config.toml
num_hidden_layers = 14
hidden_size = 160
num_attention_heads = 4
num_key_value_heads = 1
head_dim = 32
intermediate_size = 448
vocab_size = 1024
hidden_act = "swiglu"
norm = "rmsnorm"
norm_place = "pre"
norm_eps = 1e-06
positions = "rope"
rope_theta = 500000.0
rope_fraction = 1.0
qk_norm = true
attn_scale = 0.177
bias = "none"
tie_word_embeddings = true
parallel_block = false
init = "uniform"
init_std_qkv = 0.0324
init_std_o = 0.0
init_std_up = 0.0324
init_std_down = 0.0
optimizer = "ademamix"
learning_rate = 0.000967
lr_mult_up = 1.23
beta1 = 0.9
lr_head = 0.00515
max_grad_norm = 1.0
warmup_steps = 482
schedule = "wsd"
decay_fraction = 0.565
decay_shape = "sqrt"
final_lr_fraction = 0.05
batch_tokens = 32768
max_seq_len = 384
doc_mask = true
z_loss = 0.0001
train_tokens = 178200000
max_steps = 5439
dataset = "wikipedia_en"
MLP neurons of a small language model. Each row is named by its layer, matrix (gate and up: input weights; down: output weights) and neuron, and shows model dimensions 16-143. Each number is 128 + 32 x the weight over its row's rms, rounded and kept within 0 to 255. Numbers have three digits each. A neuron's up and down rows have the sign that makes its largest values positive.
Before each neuron's rows, "fires on" lists the tokens most often at its 100 highest values on Wikipedia text that the model never trained on. A number after a token or word is its count.

fires on: "en" 31, "re" 25, "op" 11, "ard" 10, "ro" 6, "all" 6
L10.gate432:191086145148173093095118108142182180069120131125133131133096136127150112134172140124164112117087103176113114131115177182148068137151137094203158142115142156098129151121137133135116116151153121134171113157101087133117113137204148131123214131154088149071094163116113130120155065133144177074115085138138127103128190109104084110204129105132148113163113135156175136182143210146088119114087
L10.up432:132079138161161132070099149047177142152132124178161183137117204127117109172089101140167136165157143059119147149136123115169131112156140132141086173131183167133058132166094113116142218119154109117135194135097107074152138180152132146084168176152103094085125103134172086108119058148162156115147181160082063148153148115113166116139102119107162119159123146162090135092187162122132152125099
L10.down432:125114178110143051189136118141126169164152105108134105101116165110111213129107139153176161136150153102093178102150073162164082123114120150160103143137095151120155136132123099081143122168090119211118181165112169146118103126111031110152166121087152085159106152163116157118128107091058180104138059078053135138117153150119141135105108108159185098117157075189142159122204060153107092163135

fires on: "ing" 47, "ed" 21, "es" 16, "s" 7, "e" 6
L9.gate144:104124127073117138115103109185180104086113080184148181090114106137103140026104096099108119155139118156167140138141097104068118110113150160100082060128153216154127140063110119129078095119131179126186143137138166145118083144135119160128175102142130136093123138107144105090162079156160045132143124153095134144115124129194115122121220152108122132084132098088079134059083124133149145130105
L9.up144:029087114119142159150114102172142147133059126093033127116148088092152125097109127043118195178105096112177136145152139091146021097117145120097143132167127144122136129177153083144171123168092103130101168118141160115171105054172150156108156107112097095103105116151165131177143171135120114128150102118124152138130096133131160158081159145167108196155157128191148102141144133150108111129181
L9.down144:072102111130139116177098142100159165134083102133086110116131135105149136097084109107158120143097088057170152139134132118153117138147109093103115112066127229145064168098117119170107099125155168127150168156134158186103107042141165107079120092135140150108135151170114160108160157125124079115104101130072188061152123118185160149137157168136137150125135128146102119163124143117098146189150

fires on: "iz" 56, "is" 36
L10.gate354:186099126107110086093130141104182157131106149118109154142126178178102144133141085149109069160110137094085113165177076093133089154149107087136114118089094127166109136107146132131179124099071088046118160072086149133127151103098076159109132110165109169105156130148044144167140138094111152128095155180111136085117114079116054125093219153146210159137165126124172102109054132119136142090136
L10.up354:145115164119135082156151140175129088138168104121072103156067131188141094077191093114079163153140129174142087078118107147141081102091094159080100076138084165136133127093137118080101133159074127106148111110085100158116137054126177199101118134095173129132214089124121169165108138138089111105112139177145124084104172113109161131098113110128161147111124075135123141131079141101097181155135
L10.down354:081094095100163104081167125101155139128151092101083155131102119085155157122163182093163159101085159120131082132081128103085196082185122155185101117134151091106126122138115136152144145179144209101104173130135057125128137141121140188131081086140149164103138131168149154087136085130110104144152151179119097153142140165123100085142033054193115176098104097091102097087087157143140172086151

fires on: " re" 82, " con" 18
L10.gate317:163145090173096116098118123126150148125174139102151122196131113141089197114163097128133162106147173173136094177183134108050114142159126182145125120093100136123089141080116118090085198172073160166120100102061117151085106171103164102075148149140145112171096138136087077092165082100111155154144082098132155164141105072147132132142132159144144111164151086142132052112152162099132109096146
L10.up317:170158131123147126149157094169079146107101136123134107197171150168100105124126097148112177116155151180135153184076092102097114147236189082085151097137151153106110115138129128092095146130182140132191073158103104122110201134162106128128131052184161091123102113134114169125147101099126133121184119086062141154099113111166139133121117147131117162155154148070111095138104183102081156156193
L10.down317:095141132146071113100117081146122104103182110116097073125129156101142105206051148100128083121173144123143158162120138108136091100152104124155159086152119115128070187131129146141119115159116120138135139062143091105119144153147124074131112119140102101153064089124098147119136114135101168118157153117051081130085096081170141120121148100124143143172086093146125137105123110099096112141174

fires on: " Fran" 35, "is" 34, "us" 16
L11.gate303:171175136144087102180126120137139164062111149136141140138096151131120125096152078102158138114072058149110160133164094144097108173116123126110151166156196171092131131118172138102111130112126097087156193075106157137127120095140132100113166110162167125138148134159171107133109105078113133059089157166123117143111144122085068122087114158215164094128139158095098139128148125100181111110051
L11.up303:131119118156129142125144163107147167118095106104119166101126162163177116139145146155133126161130073098178133136152150111065091163114076132150065160015255096128081106057132064099156126117060107110081153110098143126163109086137133109113125118106145128132095143117154152123123091136116147126150158173186079109164072127122197106150130113103155132151160055139132119145102128125096109108103
L11.down303:118160116093118141129120124105088104151141132112114143169109109156134144136146096103118181117169120157123152138082165172141150113145141159112089116161137106132109141117067128133133145141088081123173178087140073071088048142120133174109154111172132116165165187163094074169153165154152100125083135194090169115109130123083098119128134213159141109175120122169135174145168096102103114168122

fires on: "ill" 22, "ome" 18, "m" 7, "over" 5, "ost" 5
L8.gate386:121069152159139135127107146116175137074066166123106152115112125110169171136088136091103170189167138098137129128125145141170160137173122105082114197132170169154105092135155106046034117126146155110121127106165155138103152110106122132113132153153093109145167190124062122124183140136114153083134169167123091110174129165143108183118147116134186145149148117114180109150071146101188169056124
L8.up386:092150114130159083202041110172094195161127115082108090175104157178149078128151119098111121112154134158141145121118121120119126119127151137192104104105120173126179106143113118191102151080133159159111162106139084075158146163069088150102089162102125091114100120039142110148158133106170104115068124129142155143116169113117141171118106128145083058117166149179150163130142107163088094121110
L8.down386:158154067094107049134178132094125108061081143104106104110114135178101184130094145085144120156107112139054177107173172100164140169172128172151088121146093159110111131180161147084074116148135110150148138167094130114137105114142158160175086094092126114060124094093107174114101112165167108147109108088099155113173144136133126175114102135107170131170143069139141059186111108115123151115113

fires on: "=" 45, " a" 17, "ite" 8, ":" 6, "|" 5
L9.gate349:097114159096181210120128092143179151113116111132114147080121094054143177114131119161122170188140115085097118180113087096157141181167136126124104116131112080177123113190141123115101128206150166100058116059143131177077122131131148084116162117159154144116109127061144168139211110153115108112197151110118137107146084132157091115145125157132164164126146154068109149116114164149155129099108
L9.up349:104102127051096140127129147069140112155120176189110144123119144125119205132140135121147154120117140184157140118123179117162117119171084168128146164147085091127108125182183095165083092195118122120076121115119120138118138156120110120113094118114116157083128104161077187156123115105149122183101138167063155170130143167141130150131086113182117088119144125247124121111130110126128136153088
L9.down349:095152157108176135134148148109125108143104140167149161100169139186118173100160153107081147192162155163132064170131179117100076135111039149074141103165100130158105102110101108152132097110141116152132145102024111054132166130110181072154134162124139192098144115099099176152162109107113127117128177159165135169152109095138087111109119126085224144133165154144137148118074111145135104077164

fires on: " ev" 39, "v" 33, " " 8, "ev" 6, "c" 6
L9.gate356:110100107084106133140111084108101131120156119093154111089149083138166132096067100159173169116120125094124141166151086120049100163195104117139127086117126185126145142118093114112102147086097134161110083111092157042089099111088124094106164096120028122113141187148137100111161145167078202057143168088103145111110147117090162135154167099110190158134164141119124160156083161089135089150132
L9.up356:095163106104128096132161091057112133173146088116181143065145097164129172128097125103119135100118118109116149067117071141101160104158155135171148151154134168172155129121101146101110073088104062176128117122110112112100134065176089106106128083043120111114146122116134104164102145172095163101135107070193140127116124171142132160167117143112171173194078169163136168141124169095138080126159
L9.down356:121140098135126158140144152119146104098191055090153143122138182145137128116116100143119145151177123126080217087139156136117191116141141148138086173160119154053149127099121155185127076118149118152117108142185201140110103108167192191142073144165146145131151063111127147204056178116174105103103168094130126109196097165150129136166117105146095172164184095133136089080151083156130143139151

fires on: ".\n\n" 31, "|" 24, " |\n\n" 12, "is" 9, "=" 6, "." 6
L11.gate227:133125095065125138181108175118148147171152124202157166071094181118139171092142111094122132158098164154104144122101185140148107123163149101136084167121134115112102166153139155154186171127154168116168112129127139111150131082073103135106044144113163146139148134119156081144111116135161134106138116157060130164128080057126130165096099132228102168108158147131098142114161164128143124090169
L11.up227:228157137149062094135168113103115118137112101150181153135151133143174151131154158185166175117137175153141123128184124149118184201161181149101143053162104191143149111165081147111086083110133121148121118107089160108124114131124115120122068087119144174091126116124106161079157107119134076140087157174146169119077067192147162117139095207136120119128105103114132117101123127153117138117138
L11.down227:061097096098146183167129180129140172166128127109127060188129106066053113162075109107144097188119107128072160124128130145173125109116064160125143105122204139134135117115141136107154116158145121093141137133145151118114184153114144111103145111116118193190121181094084100150142139127051130172117135076149160110151170143138110070079181055146122135113130129154138097169081146093129108201068

fires on: "is" 59, "z" 11, " des" 6, "es" 4
L6.gate384:107108131143118120127141109114093122063138173135139143085162141180111153139151042115156119097118103132120114121130137116098090202151175129114121104197114143125131109173111109097079079130149095120113092122146111097110130141136195145117189137175145146144109160113146148113176047079078112116154124160194133140087098081147069092103176195188118139129157137059110156203079134081119153151113
L6.up384:132168158144139123130092113151111153101079152063114094082101114204119113148169181135098091147061100101150113114170138117176136148120133162082120181128175131114183192086202107142112121116155110181129092108147143095143174120154120147100167182093117120134126066098140118172123090180166160117174189152193133163148106118151129121100148099160162197075138098104167178110163159093086136110124
L6.down384:110135132164174087142098130119114178093148159132067122090151137210094117128102168124148193206122152124064115111113121194094133093112159114118143139076148113126151122114151142068092203103097111170102098181198136110177128093148136157107110101114148099100217092190080126151085118142170115085148083109139105138135076170149079117153131201130094128089170111098086114128155124138108122101144

fires on: "|" 71, "=" 26
L9.gate162:095113145099128141153117090148156097167130130163157120090170178071147177070119132100096131110107128124122152166145129065055143144162130169097073139132105137126102102095132092125119136156112119156120114067112124143096184133131085086150214102134064184103140145133152181142121160119182136095124125162117142177175181099125136087145140158118164157113130119157080156120026135137097117154132
L9.up162:140095123107155136146138108074149107199095075129087153061136187139136162143184146164153122078188144097095170149110144164180120134130141163102102223139106114138143108175151160155080156154074169177091089122078151127127102160143159132044173081094127128131139097105126184113055127124137164121101110158126189111092153118137177119157133147108152150103174132129093107101094115124101064061089
L9.down162:119085129108120126145135106097076064140105129129121148069124137185183114103189137156092142053107156159121151111120193160123167167114106097110118139118091131117162154158150176159113162098150135202109111102124092119141104171091149140107111143104125151130160073155096186160105183116160106163084176111066133142133127143078128060151100182164113162113126161141162103079170141144096069054113

fires on: "ch" 30, "ing" 22, "es" 21, "ed" 13, "ant" 11
L6.gate96:125120110161123123128103155121142181110138169115160129135096129084108149098109153135107100185083161172081068109171104130106125076138156066093116140147158108085108142142059086114098184091106153136109074145139142115144174156151105192114195042085116153061135162114142106043141084059138119116082117151101119155147100143126083115160210105142144131115078106139121085107089118091083108109145
L6.up96:131164152177137113130135121131101158129166095122194117144076154074123146133147113144137141137105145093107065094147090192144149060123111137112091152108122074106091145117118163108109161104188081153116091147168073168094102140105117168119111077149130112123073140092103119101098113081099116129169180113158124131200061163170073177171125081109160199101149069178107107122105103129113110102156
L6.down96:078145114080184126089126120151106105156061162086107109125165120151136104129191123175114144072119070124117182144075087156121149105090132134118128154103118145119133133175222162126059135147144120093216164121124083103101091094091116141136063138107135087157132059149133107161126145140096101116143119106139096124111137114152152112104080111127143151175168134169061106083204084145153120135082

fires on: " dis" 34, "is" 23, "ad" 10, " un" 7, "re" 4
L10.gate398:114192194128106170148150119095155087118140111084148143100106119182112116135142135104150151098048136089112076160152101056134185144080163147142158127083177164132123078097151067115074131176109123113065126060151207142135159161138077098115183143205131151120129133134171111129143128100092152159098162195145129191099121167068089134074172155118132096140103134121108124136154157129153135062113
L10.up398:151150139163130108098179131139129154100110111127126154152050129178131188080114197116131142185074129129147109134119137120089103173110164116168096075102154129045124141134131147121165068122139082089132178142081117169119158061096114132132114124090055157162125108130195148113142113134151141124145147105179081132139089149100153154097145159058109134195124156140150067157114200131170186053132
L10.down398:133119158113086103118103147106152132123180144120106089126136121147082137140109151147127115116138146110157144121111111114188150126135124130127157068127144142156078160118157140118120076126079104118150149059042195117060078185103114148121106057129159106166096078110104182072123151160138170156117193081160191106163065158112182118096135099116120156167101122123161099115124073113041154111152

fires on: " con" 83, "-" 8
L11.gate186:186089101150118080073194077109137134102191129168140125159140143112136154101141176133083162191128136194181126120152126177129179127173120089145146130146156159151160103176136089086088143134095102158132119054171097096132077110173113111158167118145089167132100133083104102146190086144106153087141140094084083113137091085104129127141159177144149157149153100053113092132106171071162185136152
L11.up186:190174109134156146099138100117164136116125105088104116159120120200083149125141143108156143144156149158188099179176159080108122091095172039140180119125098136127135149126144132124149159147118156153128094078109152117147110143138109152148204106112160098156097156120106100060113130159081179106169149161100144180167058137144133062110132135056117148160096154143079163160195107114103085115121
L11.down186:106183096141106097096155072127092136082149159130091068117092108110082103182124161161156076131169156136136131044120112056144121141158089124173171165185170131131107141099187069141116152101192142174149202139103106076096149146151157098148106066131141156093141142138134164081176153145146106102142112122072098139085123155148061101135096089104144126143141101169168145113136078120060142142172

fires on: "or" 17, "ad" 14, "ro" 13, " spec" 11, "S" 9, "en" 5
L9.gate373:128050174104132088149122073113169151090107136096134090121132091132105194162087062163130094194199168165139078140193199185129113112162100133106140176101104133124111123143082126111101107104172095141178101114103035134120129096138111126150136160115088192169128157128142166114168101128170157136176127206151096139131103155122166110105178115126104129147104106088178142155167188086101143090159
L9.up373:142086130189164171140131074143117130176108163104090200115129113112147103133145091131105096134097095158181109048139144125113060076104112149054112188078094162131123172173127114130168152105153112108136086126216154137118152184202151135140157203116110106107095134093082119087129168187133183132157110137092156149156143151125099132120086105118114115175133071137158109079092125126094166071122
L9.down373:073120149110151056131129140122161129098159180115123159090124116090125153046119079126109095183107130155083108110139146124118110137069159150136130145161054075115150136101168110117094105131141100129101172112118125147145090151107095129119161123101070151105160190188169144142169125071092142111155101191058139189122094109080114147151070183153170112063169186141155123113164117188149137132085

fires on: "ov" 29, "on" 12, "art" 11, "ug" 11, "ev" 8, "ap" 5
L8.gate207:078082174146103142124074128094087150151151078133090139074135161147143149128070124095159133098126090133103088136091113142123122129150072110144090143117087110119121123151102149134136083203096184143154145139120100119170066118190157139161168096142077085136094147150169148122131108128096135117144114105146123159141204137058126068149094059134217139146171134133117180147120170107126148141126
L8.up207:142148119113177157173129202208143119156124058075160108094160144135154142104088127107091126165184091125092085115142169114104117139153157139118163089081125138110093148142058153106112150174149110136167151116110167123041080088059112171119118139102099138128163106138130135136102118094154082122106126147119071115125135157096099141138147120106049072140236119139079184146145128118188160167144
L8.down207:122081112109079112113079106102129115190173123093102152114091138213138153072135166130151114106112131093103107104168131189162142076146107207121121118149124089167077083117085176145111083065106164125137188146113151129157146100144154088197096063124149132137106108138111113061126140124077099107130129154163116181109123107135153210130129146133145143109132149144141119117060140141112156125125

fires on: "a" 18, "ad" 15, "en" 11, "res" 10, "d" 9, "se" 8
L8.gate403:133134131098107133144166118080184179109151158126111152098148106162142067145116063109097131132151138070150090095119147147153118097151192143163119145129157147088113131155187093177134115117133124116112096162135128103165132186100114131174153158194131204076147099120130131071163090046119127090161084157151138170080097070150112106138195188137160183101117116106203133138122183105105139099096
L8.up403:098147127114107138134124118129146106150133163141103102218155136141129081128083099066137084132093108160138107075088120113125147110115131123137195093144151111122130110198094134150133121121137186147115096166143186071107123160162145221098169066167127075109108164131105100129190158149149124124180112111122107073128121125127074097169092154120179121151178156093150145114161175036147106107107
L8.down403:127125191184129175107185093190128177154131136122162127105111046151146174104122098143160093171112109127139092119107116136183136181093169157082145195170109120104119120130115118137165068110111137180106127144107143174126092163172092123130102090083166163134102173158134113171160105039142173103144145115120095104123134115077095101119159204109157171125155069106118119137146090148153107125128

fires on: "-" 100
L10.gate241:098133101131162093130160082125115129090114144117064107169140134128125180164144202109171088170125144155089148142199102153178129159151143043146112114155117170101093127193170069095094118110149096177081104108148170137094121185107079118123162117148043090139112142143129096085106183124134158140078122118115123172126108104137143131120161147086129087105140138076149166116134171101137079120185
L10.up241:113161147037170127083118138120122100084142097165118105143195102156127198138157156099170153186168161124098134164166109082112113132145151122154160070090139103147151138158196119147146159153153148127109140091078135121132148088106146156114158127131096112153085123137122124080127164126063126150127106170129133116153061156066082112143176175161169145165194178059167137121160127106143092112107
L10.down241:090191137157123084132143088189135091108131111118156137113133166170061089117137159124067103142136154156178104090115091144108153131100164082114111121203176155162148104167114090102131129069130149127094111107114127122080084151047185118150135100114180110083167159159108109087124121134035051101117145116103120096137110167073103151113160097081161134161152092118169128184098084091128173037140

fires on: "ing" 45, "es" 20, "ate" 18, "ed" 7, "e" 4
L6.gate193:132092137109120110102103126169122130052117057109150079150083120095149107061069078164155148129109131156141094187106158151075128107158121137127085156115140191094113145150101110131117165175117170088114135135117123100140070087123145178101126110086082090132134145095139105131121115083112094139162087126118128123140097178107124088190210137136103163135182095182139095121114135098078085120111
L6.up193:119178077116121108096140160092109168138083132125106125170086180139206124108169170164100163126104124156133149109139134085147129049145130061139110136071142098126164152088124092089160176129092068112098136201155079146112168118122120139183111070167086107093154162118140090133153211113131075100165130104158138104150138153189123101107134145132113133148095103091098080087132079131131171142138
L6.down193:154166148111165118164066151157137080106126136108108133156165109216053120141128122125125120119107180135079162116145113123129156125075144117113200130183143144091088059164145220109093108144107149127150166148168180131049123190117146155137104077135145123138080113143094107157178125191152149092107109065132118168125141135161090145095151120121097113166150100136069107181098080123135100107132

fires on: "t" 21, "g" 17, "f" 10, "ed" 10, "ch" 10, "red" 4
L6.gate405:133079078169121142119166140121153118055116132124126097153091100099125115054188129123108088110047089131122051108133126154090133090136102168098143092185147156135115112113138072134132117096118125112127183056140200113108113136140124131137196131115132141113106143163172162109144135129171127109131133157083145075118121194133099102135169169173077162063090106130135097181059125167110069137170
L6.up405:119137142099144126152091100127117166179171132116089171141102208115121130150126152138103130137136128187070125067192126117081113115187169142127078070125136163100092089136111134146144127171158127084092109088165097114055102180168152166114154114116169158105087195145187126159141116118144142151196098090116102113123099168113099128124093121088087111077191092128174158144141091132070116122118
L6.down405:117128143104108150111148152145141069136086094141139134129147064130141113123154118180134139163112056128136120117093162166150169141115143133119088176132074153072191092074185191169134139190133142134120127122160144067130177119129118184153118096127111138133143158103154082110146123153080093050154129176142141096119121139109145171085167156158130149118143152156106079173136076158082137115189

fires on: "il" 16, "ic" 14, "ch" 14, "ted" 11, " -" 7
L7.gate167:081116168108157192114121116110125171145141110163150136195156166105114087098163115109178155114116172125163101146141090137102081184139083082204166111131109161105084151171162048129166063157145155103124144114153120146130171105154126146157142107115024136103112108142097131140067116058178129116094095104151153127095117103098080145150115118124160108117149118156156044143081147162133070101091
L7.up167:078165162146058084139161106129100078119111125112110132148105112107109152060121147066159095125151119163101092125138151167083127175096082080163114152159142119083116109142135123166129110178115149135142165170083114187133118126154071111105140145124106070145099179140165147114160151197110077128165108114138153156181134203134071106107061126180084136086157128175102123079166180147135114158099
L7.down167:167149166192159140068180139146140122147101102100110103146140146183109153066140148128117112089094203137149164137086116096128141082167163111144087060166148156144202098190151112136112141151106120102126162139100127112097132091091151188082123104138166106110126128109117154165075131091159122166148129185128118153163160194190108137090133154141160063071168115106126129099123093132103082137148

fires on: "|" 52, ".\n\n" 18, " |\n\n" 9, "." 8
L11.gate436:095155118099072091157110104174150138104138092121135132115105132129133197052163101137174152121174216114145155191122132148106137142131178043118171119081108062153175161144135106118142107079135126120064114138123166129124083138085082109100088128090117164126118137152161120120168178130152187084114152122123113151146128125103089165100088157153151211134138166144107119094153146099121109085090
L11.up436:114082148122097121106147160194129061148140119085071134079110110151199199119130145118113146096166144109146081160168167153107068109178124140118145138113125115068090097144068144092114135093139143130107121137164080150183117091088156197163074178130154185134105185138153113153110127141165130082152159178116153127141112135121120176129074131200102128118105140174063142084092174136137161121133
L11.down436:176149140117192193088136123102139176091121174137130113124125086153077070163085122130109155158096102117117146129161142078162122114126118167146138113119157155099146148119146121143113128181121108154181124121149112132101144104188131078160160128124149114095127110121099123145130150153028088221127095084128113142149130111131110036101178093153163084101179098129177137184149101124145146188122

fires on: "-" 60, "/" 26, "–" 6, "y" 5
L11.gate93:074094114160133107123121126101130087112134102195187115151182158144087131149058116124130096141140145159117057139133089144106140164213133152143161118214151149153114122187137152105065126118150126126105132135080164068101116148138110139141141077176170152121107208146101108149162141126110095107096131137151165097080128128093134109071087132174129158149076115135175127186075182095139211098127
L11.up93:133122076101138118127139165121147106124137102167133132129128142128149113117118129078122135171158169175153109132180134169100221157172134099139148125072114149153169197146171102147099165147118159132094130080142180065152151144087077148116164121169128113134132112180136123065176154170130111145107072138195130120135111092148095094130134091142096126135147147061080168135122135037130149120197
L11.down93:110183108145111079118127117104130161167125155200117153138099147219068067124091118122160104121156115115143131059130109122185124147109135125127082193208159157152116104117117137126189086075174124116114107136095155158104180200157114113106177110138150062145113112143125118107144114097110075110128130192107128193077168150117127147110116147122148108145133094121160156172124143125140187136099

fires on: ":" 24, "ing" 12, " /" 8, "or" 8, "ed" 7, "N" 6
L8.gate178:090105101071148155127096103184161169162131123183129152106140174088108134090070125166085117172169120120144105165165092138123089138091141120168160093142149186136123121161119133170119075128098135073093164119082057082135163164135066178164182128131156123162173148148137131103154156116160090110163107137116142135129132160090163135097107124108138123169158172154144115136090119152155194099138
L8.up178:111117076138108137134140116192152128158176090125066091130167130092136159136134099104126116206150128083147146129151066194074122103145065226091142140129179123116141086145134149135131147104166071127121181100142110075102114135188114163179177080086090076114122127134150140173143129098151129149114091070102166128158153155121114086133099145140128138133087123194135070178051154107055106122179
L8.down178:164134141201146165188125117142127141174158016140088076117119123130106145096139112089099124157171100165096137105143119158102101188153078175130097143061125116097089128122145114131117099171177109150122145146142107157147094113071135120171084085111095195169215133118119156183137115096187135090171126196142138144156122136139131069182124186188112138099114159165172103115113159133127112130121

fires on: "is" 35, "iz" 18, "ig" 17, "ow" 7, "it" 6, "ran" 6
L10.gate254:093132110134182094093152090100148114116071130145165092163135130153116117085144096148131108137129065083127093144144085116084193148159148082172111094112122159142134156072130112157117120140189172052153144117123131098102118171162179073102128123185149176191092090107119107114185086160104177141160186198119136104122086056123099093114125135093178124124162045167151096132105153155146092122167
L10.up254:134131131183165104125117110111083108123159101157123114103117112126123116122085140199152155111178126152139181113127158107101073114155157118145148159103089090093079158092178099142155125068088133088198101120121196134163230095073102121107153148103098132155171085118141151128132181152092184080138135174040134093108134114115090110119156169119126187167118077155125122130065098141114149130114
L10.down254:129093169152069141115155102082120073103123114149133117175127190178052149154133130112127152136080158139114099180112118109182143103095170118133149130126113124099196140187140143122083113099121148150138147145157086077085157180176142161120173138147135117132144186139091124094144161117113108046161133108140112108066153142130101123086098087165124159160122131130078108149148206120075148116092

fires on: "om" 25, " to" 20, "p" 19, "ag" 7, "op" 6, "og" 5
L7.gate160:188114167079154175125121063101076110127108072135191106137133226145167136126077105113089149152120140129164080096133123139094127129139140135215125156116119153122088113125166132171127139110095191089153130147082124111126083112137135119175174158168132155148105096125142136075154100108120182102083116152177140147134165144136153086146113157136136103121103136149208114166104109137116148088140
L7.up160:129144132154153087188175127146153048125052139107159086115179120072109074130089180128122136150172143110132093134103118118141126149086119171134122138141093143085140125142151127164154088106112163140131161128123197088128073104213096139144148053113069122105143201146182177131124087104137128111127114100090155147141127116117174122179111095166084158138106098176108173147144173055130113075085
L7.down160:075179128107131095110126146124114106147131075124124111113125151175190139099072109126118120125164183179031097087173180155099118137129175128088093145122110060127107084113138114099117127071116136155152143118113136140064132160124129086142127116152115087128173199073031168132203149119182112135180093123136132155104122198131109163149148101138156113091140127139117111185132117193056102124159

fires on: "op" 16, "k" 14, "od" 13, "p" 8
L8.gate439:117122164088159145084118048094110186118138089106123084104100122150164137103114152093150112148152159154077121095127157173096176177120149080126051064171153158090114162175118161152114162183116118082074089093112122147122156137116161104181157129173104133175129113156132086107202079130087191097125145141159119160111104131056152143083119093118195117172143094108142150162100131128088178122084
L8.up439:103088141116114100143147132175102120091124061103171131119107139130138037098092109151143144194182148126163116116106140114060144085110058157136148083100140161156102158110080118117111099177066160125094114170102113125110076100097140158119108107211058116099119100100179104115164096085175126096108118092126144121109136145112159104127048116163133129166122088141103094177125066111094139182106
L8.down439:172159154118143099158147141106163099109117145092111138128103120083052147054128078098169156125185093048094096092138077157091148141097140114099163150115140155157080086135140129106070124125104093093103139106147149130120090130137131066122113123073137099130146132085121088146200149131102080096135099104131092133107096168148117194142119171140118135057121202126105128104181119101082132123108

fires on: " " 99
L8.gate212:116135152093082111082160134161123154149086108123141147128195107103116127129144090172127138121096113105149138125138127177069050105135135139114124121138071158129071129075114134043111103100103177123081150192096102105083121086120110183160167128058164114127173140108167142113156114168087157125201086147119182113152118137063145205047166134130164093131156119155133120174091140122133084116199
L8.up212:097137090079128064161129114114089134138121080128145127137106095142143154213121165079159149108090164138085149135158143154115148172138139157112084129156145128123209168133129152123109059158082142155158077099130090116128154098130104105057116120132105105070091083126120121127100105143114124143104120143124202123108120110116171099138136067084120164134161158165171111142094160089124120134119
L8.down212:112115095127101182114148119148111079103103118157131145112129156126127121123100114137151167114120186104111172137121134147166207142175115155132166109159088068208125140166154121095134103042114113110122182131090160103069105149100186074153112163144115141153161119104107136089070147164084101131105161206150154113113075148135161142148054116094138134167108179123195139154076095139177159166162

fires on: "il" 24, "ch" 15, "b" 14, "ice" 7, "ed" 7, "ic" 5
L8.gate412:141117085148081170109111099150173121108100121159236116127169161103105121103124118015136129098099144128144111162102205130139115115172096095131129122124169145083093088100159109092105073210167085126122121142124172130103096122183178173128142121086119126112132115162200149156097144141113115130108104128101089146153068196138146189121107119134074129109185065122169075128147151113114148128069
L8.up412:122143123134081154126167091085083187160153165115116106165123129133113136175132152115116090129134171126101154133115116146077070186103157112153157113125131141096133079158125125152173111148151154149110074114152190206123171115150109114057088157079128090124099122168174154140112199121124141170094089086109141125147142147182087120116107109194077112159086134073163145126139154141183100148145
L8.down412:115125132153177116147154163092095118104145134126154067145136122148150129060151137152117113197117172116110061103116115108187186120181097113097152074118072160155122148144138158121075141123135190096158087101138072125132199095122068134134104117092122126146172163160121132138105174131089152131139173146105135180085117134138143112126099175132130148092174187121137130098154128115106072137126

fires on: "ome" 25, "ot" 20, "ig" 12, "ost" 7, "ince" 6
L7.gate317:125064174130081110116130120152167115139078127176132186117169128130097114115146138105101085091134106136139116154066132058145132155160128184163161144060132129167150147145204082097173131164131182110160108096063146084120198167097133126106143159135071118121120161148108118134103114164121154079141175179141115117166145107154151129099146157152139143114187102104182117143117130083171176131119
L7.up317:125126135092132178152110053139112160131122144103137174153075086127140147118127113122156208151147104145126101099091142119084087130135159075136059142099165082114181111080117171141151144095083130154118119090140138136115136160076094036157123157163159152099108146084117162088168067112138124143148141133085156088039111068104041154117137130080113112159142131151124148148092146090106141093176
L7.down317:127105113144129121111107080124131115083097152104094110129132155159076142126122129110127028164163132160097111115148176106103049141200139130180098120055094232109090095065128080115146149140139096143158064144122145098088100151100115113160159096142047133110136151098106120179112157152166145116103148147142092101147153182092097158108147146086145118137137127147049099113141121126153129161170

fires on: "k" 30, "f" 8, "em" 8, "el" 8, "is" 6, "h" 5
L6.gate40:194123145164076093163119049197157142139121131226121118134130095061153094091110157112084101136137114090105150162142119086150144146118103171136152144174126155185165163111143105072157110134160072093158126093110081137140073164150186121117136131123122110128173126146127103099138147088099099053128139117097144120132148143155084062132167127162101094131147096145113170130102133111115086072171
L6.up40:136073110122129119126095102127097140112136079219139101117144161076114124088145136167121108053101103090126089184119143108091162145134121076135077156088120158105143140052142227130115184114117106112108140147129106150170075100109150098148103093118174151147188076112076116143109147142073107129133161135155098151194062172130093122138119127114130148097134130142159186080115121155111090102081
L6.down40:119162174123144134179116082105099160162097016107077144095099114105154137149200120102146114125206098167135135104149128137127172157180121100137042117119099118131145144115060128119149129171168116085138148116159085168057155135107105101104080177136221099196164126130121142146124177090142097142111106138123182117162132056104133067171144120114139138115166129125104130117118116077127113179121

fires on: ".\n\n" 48, "." 14, "|" 12, " |\n\n" 7, "\n\n" 5
L10.gate207:125129092122081082143057121140153084122139116134101140137167110136171180099140170101147135145153139223150097168128097195073158177161067097133104124152073102146083116133061110187114134100119114135173068164136170143080138099118132141108088161132127133114156143118163136139116142121146200082107182165135117114139136144129107117142104150178118113111155185171035091084132122145113128121165
L10.up207:187090142127080113105142153159150119139118082110092148114154137141155130081150082123082067155130160178117119149166168133138127161112157059173117170163102116106094163163165117158141112124124119127064137108123111144176080148072097149078144118204163107099108134163188180142125109094167174052107157089072126186133153135115175118171104177118118172096097140143095099081158131113061108117152
L10.down207:161134119144129182114133128105151205132127168158164123135108104080000110178081166109120095149126110110099155121141103101179098117117102174145147127122164175098164133118116123114139128147121155115158158112124139105096104121154150126148149097138103073154104126137096104129150153152034114163151089130141118135159140094137129068067201087086156107104112121112157154159126108135185131170118